Weights of a small transformer language model.
Size: width 384, 3 heads of 128, vocabulary 8192, 25.2M parameters.
Training: a variant of Adam for these matrices, 535M tokens, 8165 steps.
MLP neurons of a small language model. Each row is named by its layer, matrix (down: output weights) and neuron, and shows model dimensions 256-383. Each number is 128 + 32 x the weight over its row's rms, rounded and kept within 0 to 255. Numbers have three digits each.
A block is one neuron, or neurons of one layer that tend to fire together. After each block is what it responds to, as a language model described it from the Wikipedia text at the highest values.

L6.down302:079114097137111097158080103099072080111061137061139136166167094147087107202101168114146153135129163148132146137129127088117044123074131158128138185117128154155150176127116148131112170087185188121084119124109120114116142175096139176125164101118134110113145137099106163157123190094091118116144048088132138105153158101131093181134133110111122085117107084167127132138126160170123051119085
L6.down423:162111145119159169085062174103143101134124149113091156090128156115107127216143145123094090179141136089099093062112174083149114219095111152151151134085152199151130116181120182172105090157130108125114103117112153139121187145131106141065163135167111104138106093125135117144175106144066132184111122153109093067128085104160101149110087130168085152143203108184085174126081098116190088148139
L6.down1257:169115156116112138093064114120124080127193118177131125114155109117108141123164140126112080136155119168115105169143109111146100151099142157117159107104149112188139119084121103104157085155160072106105095146114128115137155084140083138139141132124143081125123161094087114179128091079156153131168161158104067134136112084144124116102131122112096094129134109100125148114205104161163111100197
L6.down1417:127132140135121100173133141116090131134158106181132075100084116083094189087186125126152138149111063193131109138084073135095168109066159213064200133116142124155152154147125176153100171144155118109097156129124111157144136134143128155072156103133118115151135079159118188117158152095106142099148143089096069206073086095147122151138132109167115095094104182113100103132146111155073076127097
Responds to: Predicate start after subject

L5.down154:059118119087189095096082060174075120111136149143166202179114094147124139145152139075115081124118161119142215088134143118217147169091171100152175099077116055140103097157098110087111132147162154112123118132116130134133106074121080132086084126109140132122042134096167118079138148088120101129170110135147111098146127097134146141055103166055110093156102092141092140174127107106148103128089
L5.down188:108161133169159157176175111142092107144111138149118113163109070145110132145099169162200138181097099122054142137135151083102097146122168141159163161096147134109102149169098203149135179097130132126172164136098103086100119068133171144150126140078147143154180105076083194123136129124124131135143123074083120072128090101132109143108128157098188150100151103163167080092124120095188119148158
L5.down189:088131143122112107084125077125159136178135081097087102164130116165108178112131145127070130128094108181143096111125170161116080076082161148121120084101119184168119095134102094116193112140091124175124088118036146116143115131145084123075107133148158110191109155148131084158145106086182141094125106112135188110120152160118131183095141112147120123089090107083165141137174129119154107175139
L5.down265:124112194101107160127048158100127131138159076096167141086073146106139119170103085172161089139100147080095147131095119131062130113186147089156076148112118132185150123152176095088153161161141119112136153078123149094096218172156226123090146103169125160136155153160129079097102118120129115123121147133102133062126107172106155132105244113130129075085130144086085165147124113161159084131100
L5.down369:151164142113081095139138195114137134184149125116126128171077149149206129149088134099207156174090118095193142092131072143141126202141120150067115173111156153147140120142127083105182133089094102138166171156134109101137080093144157142143182141149137136071084072116164148175127138147135139044138149144141117106106108146139147100112122092192162160153150125147146182149103121110075079118103
L5.down518:107143069154155132159172187135051179119124200114134117105136141157151188126143213113163092060143167183113128130091098109147111106120119080150167087115108160086102108090139120119122133111128115143125123091076150143137104132123128182124109115119143107104162152181104129086159078127110112178119064127126097121152189077087146163170182089142119114145117112151158122137187135134145112106117
L5.down540:072087134061114094110156105082166094101096176163149056137133131131132066082096101170067173168182109108142129160118141144127054111127158130135121137147131100190087106125090089097136107145165165140076088095122117088122100123136090145157075108128111118125157166132138148124151147084229093140123116146149152154200132114169148151133073099151104085167101136113144160191180162102078156128079
L5.down617:069144099128151140129146159170091124111170167063182101071101126135094098128155119092192102102135097180105117147174111137161205137137141092088144089104161151112118037140080127088152185105096089153133194144154118147123101125157190147099155075118095107123094050134115107114111112133102117177141105172136116119126149118184165157136192130136185083138117167127138169126197145090133145113113
L5.down639:107139120117110123127163191137177136141176163114100081117106116160203136096100156142087146115141134113145153100142141182089137043128088065156192107173133121094152077105136087125163147164205129177147114127071123092111192128092146138140130147169104129083105155162166166126180121099151063138126123121154122070070127104120133131187110153152125113196073113094166150151077172126138107112140
L5.down779:096118137189081066143158093091152223123152164187110168166157156136097123095130155115126175077117094137156149156114164123137118124132156194090100139128147108149148189157089096111112055140088101146087112182080144159160080119102150160083096106106120119234127100164142113127131143111178115154147125073143106094122165196119148149089077135180137124095143141165124121141106124202140166108095
L5.down809:090132147101111127150167134133119149175087113078123112156122162181100069072103144169119153164155113144165170125153107133186098160140155105135125038167190166137119079114110094114140119097120145245168197135145138140139087152139139120137135108139133076125090223143122166124075148140138130044138123163140161156052111130096175102057136109089109169139121093173148124133144142074140145113146
L5.down816:123141172170111123119038113105140165178127139167124113077093182109137158149138197179087169077113097158121141119093153098110193073143099137132151189126102081174124137145105067123118059129102127126132096109122094158148118098185145082112153125094108123085161104095142154140098107179116098150118124192124095109183158145081129176096132088128130123134165133139126044139122210059105143164156
L5.down1068:108146119073177106124090154142175171153144157143138119140139117109136140158078207065089148124104147119111156139146140209158183110154124117167121121107094138145082150093115091141113129089067110083116126125140178100083187165128131141112155079126162136165148136111112072093101093170122163050122096091128137101157131214141177143090096131131183117133163157147121191147092169088130104125139
L5.down1203:119123103100082105162150050096115130175115102089112090119128135154118091114152141142117172072176073099094204098158105186155145132119120094136136114113116141098158147136122116176113103180131157087087107124158110145124167077150065113157102125177159110091134130153103142064100129066161089132155140122143207089130129139104114159229126069130146107131139126189116110104085133102117079193183
L5.down1250:088143090154128060187169138115168182152103184174102186135139077091048100177095199091164114113123097129130151131163101140175164107196120121089153144110130140120082096122129103131173135146104111142162103142107123112123122134130131152073113084196114098158174095086124081109122191205072128166146147114133000073162132108125184117112129131104126141063099128188076071128169142164139141186105
L5.down1457:102111143106136132146155111119173143185112174136162141164106120113117142165129198096133082026172134068135132133162118160141165169144095146139088142123128110059097102074187077121139171102154161115149129115037113130131106127159114133153132099119131085092137045123139093127159174104112131103128171084131132139148116137132156145129208150115208138124102113157169162138160166123077132113174
Responds to: List item separators

L6.down186:108158046088129170169176083144144143106171081142108093137180164126115172131175065181094163099126143115117181134163182127145065125112157200161108099137153169175137152095117103088141054105146103110148141167201124109137094160135081105160115083121131118128160183137135124076121082133137153150127175108106116182107100146065142110148062113152100115116131120114163057171110132186104111138142
L6.down905:164122106130125094112130168128065082183084172146178133136125083171136123122165083146138113167154079126119115138093136125106134176127201080081117129133103127113118101135126141139149153098107142171119163122074099139112135093179238130107121152179102099100100084146085077106155146152084167178127156155141161250173090116138100133128134132104149157079100121150154127133156119130009152199086
L6.down1082:113103164085143105081125153128104081086152121094162133101125121134133124156121117063086071174159104143144127168123090111118133217141136153124121134161107143112129132059133075086126073130169150068159130138112123099158085077119091120157184070088155142141106183112090094144106106079139130147152189118131192141146112115114135152121187104127104055125123139143114090113167151170175124148133
L6.down1423:113124145115129118080167126122062084137139136103132138120145100110174138179136117103088073152128145130140139176103097112130124213163090121112085116116096122119126122063099102124122138069164115096145148149179114120115104104115110113127226129128151149138122178084116113107126075076144095148141124108129225107147099100095097184124179112122132080169187123137127111095140107125200124159116
Responds to: Auxiliaries and adverbs before verbs

L5.down0:137123166130121193160107136135099119111134104153082155150119110141101128156092162093118101169208153174160124154188156102103089143124166133162124096104157158156179011163058133112151109092123137190133107136138102117100109082114104172096126113159142144103138123111147158123103185114132102147132143145105093080110136132164115104088154147165212155146075112070099153082111134079129177128110
L5.down28:221075161153112151138123151113147128131134154127119132137076108144113144097116131152133127118130127150093034132108209191055182143139079158128108144180123104186127098110088130115059132124096125092101121131137150117169221105133133092113076105188094115118129166111164171179111098127160126090116083104128154033124128088121148104140129123118127147118086114171128106141138097105195150081143
L5.down31:152120162073143119162148080127130119093084170106083130106092116201118179142139145121115171119180122129151106120145109129104079126153139104096078110104143170146111104174119111131136090137100185138123154153075140130120126125112155079103168081190123122114142134093077109125105132111085122148182131119129100031161172146156178138165127079124185122168119113186098101128109120122172116095063
L5.down306:078083125096111145150127160113134144094122158120114134101081104185100104154125087132152111124077144124152167073173124142192083132159080165178118101107123138197135086129116031155126099167178151123133098110120127129154196127134086156178134153147103110087045106182138084129122107199140128155079135175131141165083136142157130160065143108139118101143102100126153143114156147154148109130133
L5.down318:160176190129150142174154108105135104136076133201111150115159112144148131160181122101079144158123130121180119133105100100101117132126097115125162184124100147147166177137156135188108120080092102124116081175154142181125132188144130117160131110166120116162112139054146173124117147116077127178114160113115118112092124148181135164132153049153121143073116105169061152120130156118113136116098
L5.down421:090115149131149110150174102080083059113069202119105118186137090100115123079101144122147127174102099153161054148152098087147147142168181125122178151142148142088123137102080126137115110161122079156118099158080115096113167138141078137151105135111155139141121139164137091099113185119087074121100150190118161084126108130160175139131162104109148103163155133147024108080113085113120122127108
L5.down620:085153154161135189164117113057085172080163136172136127153123121116100152119136162143061045095159115148091089137044137133071154136107132147119091180139126153111140110218142142162146094144149161085133155154129111124140167109146090164111140145122113093139143189146168158152111121133105190100090171089126152130093121147180120189133075185128120131133145150103058131086121109117090103174101
L5.down735:138110196110149099128179106177162169134099166155117134133107129118167153139101140109143151106093122129086119145062089141143128133153146128140166115162114136088112118114117160147081150203141098133100117184098108097139085137114155135105180152113131143151168130157177096129113127141147100155156118201176170042090163102150129114134171156143172133086147171088145125160143072159174183093114
L5.down736:118096177122128198095103134144195147132169156119128120141110103108157084159139187120167149214132100134175112153102148160147127171198140071091114092093116085199177104127157100089063162173095169114157106125139117116123201206145151170068134175074163101123068076143162135146138153141105089141150145098095063054058095168162110070172165135124111117141151105212128132127150090099143104128153
L5.down738:194146184163174124148153084194102126153131129139134120163131033133133172167128119171165175122154111136130140179145096079106141131190118171129065185097139153122084120100136117131091120114132147071109123190116105175095159128189131138109129065180165122101136126063118079142149138111151147170146172138138140044155155123139090112102138111066166104136132094176109104101133115145183113114085
L5.down912:140178082103112133123091110104084143159164107101114087092214119106178082162099128122137141157090129129103169110119102152115124151079158136095170143115202127104093152109095122140128153150165089153156142114166173125133097107156135148104149117124099094180147103185116147153167130136065154153125181199102122122137092150099070128107096145105055131104130076145057166146112123166158108149155
L5.down918:099122110150112089147096116079147091133065164128152088116134109110153051171105159035166156150142126100113155131130117136155087154082138151082077161136097111145110168116152105123137149124123163134093121147124136107138188180133146153095097146108124129092111135081140140233120155136140140150124117133122050121142165125141135168137134091109173123063092120203088151112186187132121059158089
L5.down951:110146135138124120054129114118107097145096148136140068134102142161180136121098182127153136086165149116111149095139192115055109156087094105094182181170105109145109134149145162120125081114156176200118095112137106114117137099149093107145102160139139107157143113127125150145083086118085116104187168126128136159141075075126140138167091150128163108043111127117134151093095183122119112121136
L5.down976:135148150157132145117114146139113148138128102127091160073099161130124115189156142148112126179134143150159104201094187092141156248063138127097136161046135144083139092128122123133090146084128074199030113204091128172125183109115169130042130134198138104114132098147127125156199138146138066163119141163150140067121117105100131134134092113154146105138111152129098122090123121143180112115118
L5.down1078:197112136168110071138106146166133109137183095090156114123135098058183066149125134205125171153128156147000146120174125150136113177131172133073152122167053099143159181131174075054114062085149086137157112103157109133126169163131201142140131089142124116112123172096119148079096101183157138152147110160110152107104109074054104110107094146133161155073130151137105161101154128126159098145101
L5.down1229:165124103152163078106079062119065129117149120179164113089150091118143153116108174099112136148112110134174134174178070063149107152110192181110130108141149145176144122190205100126141170124124158165063131109094131168098106101082143148084189150120134129072118164084161171109096201142126142138139131137197128106110095154101123092213061067121108103101096095061097152132124164122130115125172
Responds to: Plot-summary verbs and particles

L6.down212:087102085140161142130100140136182154188161093076119090092133166161147166176087130135105107169106138150139118127119080075075128193136115137146128101167188097150147126065116116137106135137078174114141083122179113134136089108135133132182165161150123152164120207135166097136119133102133109197139018133134149127149122124157068091117200083142091149136105138099127090131095084212167113111114
L6.down1144:146164185141152176128107157126088131113116164142077120193125106187105130227164153127129144103113070159177079146175093110091124216144132161168119116119161147119154153135117115141131125074012076123144073114097154136116113149119136114107106081151125146120090082157153111185109022079117204150104161127120147159159075088129116113123140098132109150120138092119147094126113124133130159121116
L6.down1268:127145117083119128105162112120123088121186109125090165126109114107157116215109146125127118107114130112151130149135155163073177071136152126123092090063109152130137075130115127204162156146119100107144091155157157118145136085142164134168150141143163136136103088087175143141195183133124246202149160160143152071122156161100093102112136122125183112139102106093151110109187090115188078112113
L6.down1413:149128170059131119081150141126154130145082156179167142155118157153119093141074202098131115112123154080114152104120124196070103132144099123128134088166186150101121134028142103127130149107117168124063127151129105175133145085096115136213131129162106103090114097125093126146112091151132109130108135084145140110142147205187087128150105125067101138101066118128097178117107138122101107125127
Responds to: Country names

L7.down997:173159193100171163129141130157109137101089113092159167105139131115109233143151127092103141121131166169060119098075094150095121141115098124062099186131139108104184124133093101127118171101106098165150150163114083140130147124126118184158134139165083128123151128059166182160122144107138086105125169134183100117131073111151166133158125106150147159155106128146123073093107090153138117090137
Responds to: Plot-summary predicate words

L7.down1226:134061148166123087123122102134174094150123166168112151130118142105167123151122132111150095192164151167132151150123142147098161219163113177131093098131096120180149177140160111125127174174125125169113156119160171158129134178112231110147167175138165126145112101122167142123198160111153125166089078112152117104154130110139105091121167136152131127122074170121148151079145149100157097090100
Responds to: Infobox field separators

L7.down113:113152085135058142122081115145088127087139122125155125123136130123160187096111083153101191166115117089156150103147117091079141171031104139112124127125114090154135147146203126124133153120176140089086143131154123133117139121122139097204065122143136129100084160086141107066095150144130085145119129106107126105156129118110094171154182112113106072151122149159091159113108119128225123098068
Responds to: Link after entity names

L7.down1070:158138158116206133087127097102096144091137150167131143093215168094049068094138154130132129131158141127151082120180123162059107116154194105148167141165128152131112093096083126079085128135065198102105053076083105119126161146117087122146128154166141158154110095156072113135202164102096105158137110191100142129163106142131119120069106157125126054107090128146149105117127123165120148147130
Responds to: Mixed technical-text positions

L5.down37:160151080134143073110181153133126112129127114169156093141108139070149136071125144188160139123156041156136166158111143148118100115177108087127111139149104152137168149135135132070152159094102127112159149141163152105149124061104090115153091124152113102214128074096125155130137102133146074084140163186154094095114112107230112093072079119144136075142124065109144109102149177170156126128107
L5.down40:092122085124140128144132093187054200100143145179129152094162175092125078146124127103083132143171098156144110130138082162123089121107131151131071148070131120092139106089160122202121147164102097119116130121127161103155163164100131150111143152090109106173172157155108123081119151166132156066118160156150158127115090178157085130089093112115089132079142123143148169108075175189109150172190
L5.down46:142148132175094136126105164192125116129143187084118125125097147108128176111096148091162166141138128131124134149163123103187121124179151147153106082054140134137137119141103101129115175143137126115089080099141134110140113124138117140109061097142121107179129122167123145145118096129113149142142144222148175138153120152126094083181166167092081129130146115109114086141113062112077157086163
L5.down57:212100130129197100179116151123121160099091169123086096172119097164159115151066136062176092161157106132085159153171163097110170132143143159142129099156148094096163168138123112099163100075199129169149131145083160118067165116165157148114138163143120138126121119144110155143112082105057135087120117148067115000109151112092151084130157153135177112162118092134144172119136100123160128134122
L5.down249:148154108143084152146172167131104089146082130165166068063106141142184119139130199119199173118121153097124150116131207127125107165154142143100113105091161076124194096185183135112155094132148180115142157083169120161113146103130161119133129155128139089108101170146135150146130077131099136104168191189099065112142105063086084138174136189151146095120087139097115047149096105115093140100115
L5.down264:156129163120100133106153086088059158152096125197068143111148113103118147156154126131142143184141105130219133117094137127090073158142154186116093122096157096152169155190154147132130112091117100160145151145162138117141127133103181117171117139165158114188116130078152160056035167153083118132157176154123126082138117143153106150148102106165114089090207096162143126057085141083160142144061
L5.down360:155146084082173152181132150182101122128135083133078065120145128094158163182135137131082097143104093092155120065138154095133108141088209154160086130130145098126132138122101098141148154105104180128114103121098121091135156146093167149138177094141131111125083134146105151191108079125122162103144155169100151105093116157085073143133122163184111120127170078066162121117070103109144121102134
L5.down691:090080115066167104167129139177106079175058112115103091125137116187102161149115127111110137150088137206173143069117121125113118142081103144081130142123107114182100131166125104136146176154106115154110153173155128173095154113151125147116171149121133124132144118106130093140068105103116086130145163133142131143108147133194098105119063106143139093134225059132144153132158092131138109128150
L5.down814:161099148101145130167112104171143173141099115113077096108094143211094155118119167115066123129129114188116159111163158107163099127101152171122153118160119124152177140092170126118134069092084127182118162049162168127176103130136126037126160128177151135076105186121098112115106108111163135090096139148158150111118161149111048122115122117139115129128107071132065076123135091156126215123148
L5.down821:099107119176114171086124171122138127142119162092160090114146177125146122150134137072176110106120114094145118129166110123147160129146085121172155144169101123141135132114155090152098111114116089136135158042072131116128135098112130126128157154135138154058185201140117152043137110173156101108135157141100187099132157113184164086118145105178102119083127128146169052093124110125157133154151
L5.down949:166112066089126120143123134188157060143138108142167088147138120154114137227103177086137154181072073082084116074156111162124190107182140179157122142163190081108116177152121092122121101063053192156162151121163123168172121119180070137232146166113143106144120103099127163101105141135126126036158140172113104109153092216182090173202083144123156099172153120118170178140120099144099117123140
L5.down1007:095106124082159113144142143091111140150153156169084149137125104112118172135141103103168158147096140137160148188175152139110151172147118191106165156079055134131073103166135109114192123069017100113155094125144143081154212109150169162064130133181135141140162128081134129133080135161081109113134169182082099179110116186096063128127125175115129113119101188147078158082124136119086131160121
L5.down1224:186127102137129112089173075147152212091135136120097135085115160113077151105144142122072107139150081119187126178140133172148142149140065145162094135172055127116146124206160127137160123151131125143076094164100106155148147111087122151081118158101118142099077037101120125087134108087136133060117129125138152123079209158132136119164130089159072123172068091098174097090064132174089153148124
L5.down1238:148110112107113129126147134154137082126141136157108155123104118083122099115161113173186098145119061087135089129077093099139115083114133188106147116107117143152103108065045133106171078113130134145142137051134080094147077182081112149113112109165124137114143022142141101159125113163136154144113135169117171071094139122108117112150167153126087140158099179098136173156175145092105165107148
L5.down1309:143118173117071156164129170177109079132138105095150098105144080153172097145117091148153063172136128131141118105076098100144119061142153113127140107124147156115150093064153124214177174065120161130136142129099105083138109132174156142145161133211153124112115183107081118179141081116107146117140168132155113133153131133146091154105126145171104087100136126116108176118065074152143165127087
L5.down1438:084121183151146119136094126178180109089147101166096153124148149117129155130109180075173154109105060136089157086123154094143114181125138114134145105151156131139118135079130119106127137107100188104151105123142115109126208110172166147091063117088129106181111118084145075098176132202125125147144109175131020133168138140147152113098075104095149083133131079198123198104121060143111141134137
Responds to: Sports competition names

L5.down229:180190115108105123078142143140128114092145119178144073122104103122150132094143172098088181093142115127106158154163138149107096158053165143162188120167108163113098152245135153098091153168077088154169063149085143126145159144141096098195039096086127144099142117109105125175150084075132114097118207114138100145123102142107157142099120129119154168143087095109127155142176153103141144139162
L5.down416:087159141121136094127127097134133153149081126116178203170138152055140088162136104085138109152127153177115109058127084166105172122147075126118154116158116163146129108146171145112150108124064099103156117107171127127140119126169123141143132200149121128044146162147070077205129104126108172142115140097135121083144170114146108171158171193138127103131095134231141147154077136138107128122121
L5.down454:109126147172090083102178154152161149153108030104189105117189159117107068096112100084115153121154137093118120146130156130085118123113135045126090148163139126139119167150054104143173177170134114113118122085107122123097084118134113130181187119109110139158112107188092137131096118172112068122137131152115181155135136159159087159132156104204153104092119150099106095142105164178091108157181
L5.down466:118141116119155164195143121132117104144101106117124113113146126090137129082095104107109170119138144133109088148149087063070125101156117169155085202117159119140141159118098170086158114142122162171098120133138111149167096164170085154150114119139143120117103166102167121114138210077127145155097160119154093053161112160146097127117189162120151137117101137132119139077128148175154083082098
L5.down484:066144160194110128142139161176081136127098120116131188107120116126108105086143066115129163117167142144136139118092062086073109157092126136089173169078116112121169107117069119126092110085138175160080077143165110102155043176102101111142176143193142129133090151142195144144134145143156122129100189167137193102121159070150084100159141061120183091141176135145145143089091137154122083115156
L5.down506:108138100094114132090154086094140084156225133115150122123130114087152085189129183140115139085174111106132068143179035186122131086126103067100096169146075079094146133080176100085105140116126089108120201137142132111146155165073112115136165154150135087127143183161135124125109139129155133122120152120139114155166151170114151115167169130167080143114068061193187075124139099142076100140168
L5.down552:058160117167146123115163181132094074159108092085135113180110127074132124164125154132114109159096104145081097105082053121167134144119126135095142141058118157165084113092114098110110074119188192133166097107150129126113086142108084144137149084094158113104120163123085120122164121142141092153120062085121142105033148090199112165034127094114154063114165151175130072127139130080146141100162
L5.down762:156151116123103101122042095117087183106132158130089152120139121065077152147118127139121108147154127197115114119098123098120091157050169147170126130117148139122108129147160162104113085147098168117088109118096126151153106112137132081129120127120136141128157102196149100171146177111079139130109171222131123095126100135173134140070122092132168125119095120191094089114134103120125159115101
L5.down780:163147141070155044212130138109118122133085119123169123139087148140128101110127145102166145111151112148131099139129103118153084107097131129138170134156143102142155137173089133092154066135089200117133079118087141140114150130121130132100087078150122132071162085165120079122064150115168186132147129137154132122113112138175124085159122169140144141135139123128100108141136081077117158111162
L5.down894:116108106122103096149169146145145116069135080172123126057165134129127167160133068082062120064129097122135102090106094098115148181114131089166084147177086116148121172120098106110115174118158127067161188121145147144115105143116134108145158139142134126158095092100106114120148165177098082152118124092141141107182123078103086098133165103153125072079136139142108189171126145124181096121099
L5.down923:104121118098138085097153139042148138067125124164152062183133108114156135137132106109064086151105078104138188119130105114154118125117074147123120133111111096184140101182103167125108108142107155127198123111116146190119193141141170112115172111146114133109110125101182111130111173117044106076140139069129109090097126138096080125078193147111134164140128134123097160121132148152156156074064
L5.down1022:120143123141131148198117137092109129117134093144139124087102114083100115150107173123140167176169145176135118138076149147123109167099193152127096128149190143116116120169091116097134094163104135119129095114100126081152112114137151133187084143056135147094096138138107129196131073119119110134132112167120077121151122125094108134098162127109128148161166138130100147100173125131146110116151
L5.down1127:108150116108161103142178080196152133104121153148154120129152126137119097167109047116137121186128140113110109086128111110062078172148099188056113132081153139139119158149095055114114119139130094110198115126101151136141123103143127158057110142120139140167092174146142135113155168157132118122131151092120101070094138165144060192087129116071133123193074076133076198075108124134135075112086
L5.down1148:108130139125093118144051127133138160171148103076110133154143157150096096147166112135094150091151131118167112108133151158111161166134133142131115087184132175133159121141200118147103118169147072101169095096070145170121132167123117124123099133150129082115123106086123146154195173059122110106145125134155154147104122100147139119108087161166124105174120152195138197153115098139097053158144
L5.down1194:148145132147088140069174153117119120125145143092074088189137167059166088100098148133128143094123138127120113098122125137237108144120127117133135117096167208136142142123206140147135148124207129120120149103104132095101162123117132124138102155077129097126145043139134121108091121132084095107120112213115094089130129115132098130103119093150190148121125188147099154118079141128113219145115
L5.down1455:135089132109160098068106097204114121158149116055162142089125152122123115128150121097088081130112130143148104158152101170149138124125174110147132146110178129162167155158076113111132220128191145078155139157127151123136114127138142144167112154080129126174125081097121090122116163141183147041146152064145138101129079111095089100173154161127083128140104203137144170090063127128114079135099
Responds to: Coordinators and auxiliary verbs